Weights of a small GPT-style language model, trained from scratch on English Wikipedia.
Size: 12 layers, MLP 2048 tanh GELU, 57.6M parameters.
Architecture: LayerNorm before each block, rotary positions, biases, tied embeddings.
Training: a variant of Muon for these matrices, 905M tokens, 6904 steps.
MLP neurons of a small language model. Each row is named by its layer, matrix (up: input weights) and neuron, and shows model dimensions 0-169. Each number is 128 + 24 x the weight over its row's rms, rounded and kept within 0 to 255. Numbers have three digits each.
A block is one neuron, or neurons of one layer that tend to fire together. Before each block is what it responds to, as a language model described it from the Wikipedia text at the highest values.

Description: Table row line breaks. Line breaks ending a markdown table row after a closing pipe (election results, box scores, lens specs), plus breaks after colons introducing lists or tables.
L2.up642:159129066135145108149143149097109123201116114123102098130137122187141091129090145151104133114107124121127141146145124151130174132128130112132127132112067112096118105104161124165173150108099117128102106165122132168151132155192148121138145131148128101118128100128153137135125150142133102132146124131108116087098120124134123134094158118106100095114151120128123164098153129159113132136134164112112156125135127114100103143106135134088141145169123134106097153159149130129129164148097116156133131160119125036139143125
L2.up658:108134125143105166121158140123119119147118107116103161128185175130113095201159104160097164121115127140139109117102094133129109102106110131138105165100053144133113140115118128158131095110154117114133114119127109113084134130126149136089161074131183118121122100168146136156134143102166129080104115070156165118098137168119140106157111118108134172113143129116142140126092122124161126090126124116157142135131147093129119135111165145098148105124117126096134123132099105160117170130117120113124130105134128151105101118
L2.up1615:151142158130105089118181129134172101129116134141101092106180128120080059125149082115131115120152122107120090110116137100107170135121099107142119193141126146116148133103123104131104149131105111106113113138181152103151165091153114136109123120157139137114139099164110163155162125123157124144103118151132110138167128148101090120111117128141125089156115135119087123131132109128123130082143110116142139107141124126137137111136164159107118122110135122142128117131154168159140131136099147116128139069111204146078109099
L2.up1977:097145153170132170155116117142115158162121169093169089130159105087102138141114138101108152121095175159154081134122105114159144139151126154096127109140138130110101133126091146115117094115168152143104115124154161098101103130133076191153113115115166131111138152159109138133109153115169102130164124139104141113111107115103081113104137120153152107133152126144063125109109141099141150150123139116153169143141117164126106123134149148102124165100107100149161178110132100137117118127120111133125117110148131133056120149

Description: Means/manner prepositions. Prepositions that link a verb or phrase to a following action or clause, often a gerund, as in "by playing", "credited with introducing", "in the hope of creating", also "after", "for", "due to".
L6.up1115:132147110167084105207147155121121139131108127156135134130095134142166118099126134075181156160095135175108132100121134097117089121120124130146096170151161137137142135126147127169136151110121082117123093123141105128137140113110096104124122114142136093130143145153104113106107143131104134104153147112120082109124133163102112111096079124123119100144122129097153161138146136094119096113153115093133113126114189148104090129121095087112112163112141141110116144109129100161106131164127151154118133141132165093104101149
L6.up1887:157122121118101136174110149114086087133138132089161145098110101134141139092146153110129140127145109143086125148138101070139127143105137129108176117148153127118127157117127149137108118164132152110102097136106101159098156094098147152128096146135114099131096156111106125141122160118129149114112149124114097114081149139146115105103111143137103112125109105116119180139127113162152108160153099149133162163127173103092148148118121097075066175132148106125111097156121104135122204143167136105103138141123168169107140143

Description: Argument-slot openers. Words opening a verb's object or value slot, such as as after recorded/portrayed, $ or £ before amounts, opening quotes, with/by; also table-row line breaks.
L7.up136:135120110133135134111127160144148172146093131177132123138128091085133101109148089126126127155128114127112129108174147108142128092104100117113135107120118116115115168157127155107140128122144142115130088090112113177138138109131124150089117115145125119096150127147152145145130134136125147141118141120101051137111099157154110087069146093177118155123128121098128164136134139134118137143149131139137105116122205145120126145123090126136120094127106134153134158143163107093123142155127109151157137091104127141153070104
L7.up379:097119125166116141136124137099092141162107146120123169146102132127133101119090141121100150113116088187142103110099137119079074177135116146169164142095142122124127128140154119095155157089124078139130126132132084140156125105156162109135118164146141131151135136102129132174116138125135143126162123125119103172078181153124132085109124120171095123124155106127155154137125159120164106115139115153121149164119165148102126160100114127102120166124132137108149127121112123107144186172116120104126122137107119155076140103
L7.up446:119116140151137129141134074138096082130107155119087117170131182115122150136122132131084131116161105130100168147120164114148123172126095112125130144140157180104178150131114156148109150085113136129154125114114135109131135126163152123147130176132092112099147137140161083140080112128118177068148090158123130129090103146145109154111132126152166157157106105128133130115141116099116093154117104089149124143108179158082150158144134148107159146151139116137154143112135090091126101151144143111088174143170120139107096137
L7.up953:126121111115179162140160114174131138109098139150105171101138138130121133143110177110089092086154135129107141133134124097105076117141119165125140140120143107130125142133099143166104113138148056124093112117140079143139101102113109095179131128144154127118141124092101137142174061072106121135079136109145100115154100141134142127094107141118136194154123132147082109109093132148073120138121144128165114129100134142131091118121104132183130073160159132159126092111146096094137184147129107093061147107153179121109107126
L7.up1127:107163181138125105102147135071145118184136175158190126108146134135127120111131111166130109122100156129118109092130107149140077125139127140142185136107106102125143142153141183104121123130101125163129125116118148153122142141141109100138131134121151144137099129115104104143102145121126149156145128115110162109167150106160111085110102150143116152142111109128092138135149099143149093137144102093123126118146131132110113156131119107070117142124115090138179145153183148133138145097129111096126114180110128179142148118
L7.up1358:157114133115140172147079141153101130113112130144110104137126128091117081124105160123091175140147050108116099112129185085083135114150170184103146117154126139192152124099142102144134147108160140126120126142096111160125110141149120111129113157144143161140075126117125149161085123071193151116163149105103127134113168123103114137129107133129189124124136144148133139124153137093111134138127092130140161132128156116124153133143125108098106138097099115159150123129147118125116175109163141145103141132118142146090132100
L7.up1533:124129126130150167128102113086123159158153142130073116169190162124124140114132134125141151133128142131096120093138112116135130133121102167104101125138120132086114150171130104035127097123083140099169146081140132136131127125134132163084138189118125154121122079138130131149136169099090136154126131106110127133091131191153147119149106134125118139168128110147114142136097137114127125124152094140112149115127139126129098161179150142143098210161114095125095099112137102115143154136133117097115107104133116147097153112
L7.up2010:099100073172159142103145151119160141125166117152115101102150126078118150113128179109146136122160125103133111149122122141133131132146125132101097104103121163157147132108112128101138136132170114090112111094137124141102098112112117178120153124152114142113165091128110156116139107125127122057081141081154105079110115144126110126141134117097122171104184125126105122130112112169161087122139155107139138111084155091137135120122114112106144138144151141130139150127141125103140137150136107113122083111151126101143107147

Description: Before a title or name. Opening quote marks, table pipes, list dashes and "==" that come right before a song title, heading or proper name, as in ' "Ritmu ' and ' ==Geography '.
L6.up712:128141128100161158175142076164104135115121129137145109155132135138127145114150115113118122109161163112114132110056155136136132114126124127095115132130111117150151104110129136101149106154141126089132158171090112163145157179129153135113126145134109107147149110143110107120128110113134111139089172159112152160117159160115104110115124126193149123101113137134149139100126122147127120103139135119157158122157164111097157120157128147089122111155131139087150095163098128107149120102169151128106128186129155115076169135
L6.up731:085082145111155114124113144099160105162110141146089078097110128095128114139102102148148116113142124158116141140132153137136156140112096144129156130167123156148117080108145163061155137097102123126133119146118143155095108182119095064124091117151139147129160123093109085119147161143100156136128149121186105135154148174126104175170105138134089161127095142111133124131104141159123121126106140125149146134107135130083094132122161140110132113120110133140121095150130090086134141141138125172091121149112156155142143144

Description: Inside title names. Small words and word pieces in the middle of multi-word titles and proper names (songs, albums, films, books, organisations), e.g. "Talk to the Trees", "Echoes of the", "Excellence in".
L2.up268:100146122145137154143075106134113118113112126108099150146130077181130091115162121144146098130155139129146070156129143098167118125121120105116127113144132127116149132109142082135139108144101120147122054145144124093115195132151110145146140086149090181138092131099145087146130134135127111130154145105104162134138124120113072128124117134118157119117171118116141127118132150144132119143119119157120150113150106135138107091126111146116150216114147153133123140199168180070179107093124150121113111169099091180117166136
L2.up889:124119167132120117130120110157109134116142112128139089120126125104120085115166119139073130133106098107131101118159142128158109128087139127134129136120120189127105170087108156191149121123113104174125114142131128127131130123126157102128130103128132126087100128100118133139170096156123106139095167132132133111150084101067105145099086095154116140152128144111151097112120123130130110114151118163132107122132139128073137117090102100135151161118128120123119169161123126109085103145148091155067130157116113149098130138
L2.up1777:107131121145089132129099073106094141110104117160107170132121095122091107133116143133164094129119091137112116144109138121142156102076115132117163126143102180127124139112097154123139099156116140124129068139176147116118133112146148090112163066085081145084128123112152116135102141131120097114112143123095139162119120109128070137140067098121147077127148112084129139130128139152160152133111134156150159113139096122111136111133114165125122180104118087121116122161147193123121128103149130133107117134142110147072135109
L2.up1878:124136145119122125146133106161098114130113152147123163154120117127146140139111122171125127101130084138143078132150118153173093094139130144122108126159120168152102202124176113136104117134105116153149096139146129114108144126158132153166133124116100182091120125060148102166127114134105120118168123090152137142117144118112083150132104105116130129164146128126152107159116127127099104127112142112121088136137100126116141088128130097133135117110192166099096125148163132115156114094112171108154107149102127107121154037

Description: Opening quotes and parentheses. Opening quote marks before song or work titles, as in tracklists and singles chronologies ("Tear It Up"), plus opening parentheses before glosses, actor names or years.
L7.up8:161110121083122102142146112140081182114168176129121147149142111153137088159119144168128117085155177141105162150114104118137169143145154162147153121168101136114093101133145185133128142152122090127098151137191101143095130139142120132064124136158118091122089152098094122144113167117103121110140083130132115149170155153129112130140121150155160132143130131111168114105146112106163108146159133115151127172159135109127082147131137145120129117075077144122115155101110152132122151163136123113146138135146131168082114106
L7.up157:137118123095150141093131074102124117151137130127122125134157106134131149119128153102087137101107136102146142148154123126185138136160112164112117142104090134164132124121134128100155151114198130152140094180150136128158109164162131159102097155140094153129081135118100139116109121133126153163116117120133129145085122144140132131096085121132094127139138157127134115122135120138100161117125139134151108136146099154099137107157131087101135123125110099113143139089119136068134162149143110119089147120125121154130145166
L7.up1019:145117141144124108123121124112172167167153142107115136159127130115131123134125128128141147126109136085148126160119075118166088130097128181139168135109117099125110074132145165157119127157142145135115142171132136141163116136123115152111125135151137146117129123121108128109137122132112130140101131139129145102109121116150126108103141099160112173085134118136101089091112120123115095131128107128118100154120106128147097104118146133145140125115120137124133170113150166125130156142121121166145129142084154165128071112
L7.up1439:131138158119113147119135128085110132155134149144135114122094129163108165124103111136141138147150107092120159111119168103097127125132148109150141114115146119119121140087158109145105115163130126106125107142134117090138173109114135114108137173151145183174145149142120136128158146159107146141132147118144102092138170160086144107120124142149160154146147147180119093094122150084102100113097146127132109099120123167087111111209147127156127099079143117139103175103119129127146149141132143138148159133141147126119124116
L7.up1707:123106162135130148098135118173126117127140124134192135109136093126128104090123103130125115117159095135124117143087121091125150136156179096168161121112132154149101170156136130161144145088144093141118102106112129121148110151140135128131176135116134150117097130106121162127057122111059127150114113140130134100148168118112122135091119125126116144112119153074113147128122120125151093099136119104156133091127101126124151136127116153138145132129129124125090112114100118132092175097146124107110130132139124137123093104
L7.up1874:166122124140136132116126135105138117147149119131166159102110139121134079143151119138066150090155097108122147122082125134120146129100130088156139141105120144107104107114144116158111069092124126128130096143126130137120168118141111146139129185134144115120147150094115078131120106135105143180124093125122138139132105105144139164136100152133154162140125154092136118086105125099119139070154079158126141190115142189096111131157144145149136132099131104128157120113133120136159148148155128139094145066135117149147121119
L7.up1896:141095145133147106143125125096104135132144144108133156147111123115140132113136158123114112126175137133118137165143129138125120149132080169112121143131153159157135143097113154112115122109121136128151106171125143119149112131192136136136149139109172106084129143065152161138100142168127097135164117120146136109135083145170129159177106158171116146127109114143144135154150146135106153105096130144121123159114093121140143089166118124124141125112149127102117087104156117117162159158147140167116166158127108122122143116
L7.up1902:095142117092150107092094104158132106139127133117146126153121113150127094138094117138127150131136115148132139120119163126147120145109115133113102140132108185140110084114110114110102128113123139126105071111134188115076184168130140145116147122115122169127099141094120126149113107108113142121136137077123130134125120109136136150143156137094121133116169167105106146111130133171138144172110109128137152167141109132124141148123152123143146076123115119120120143096130137115097120151118125114150144105109120139117149151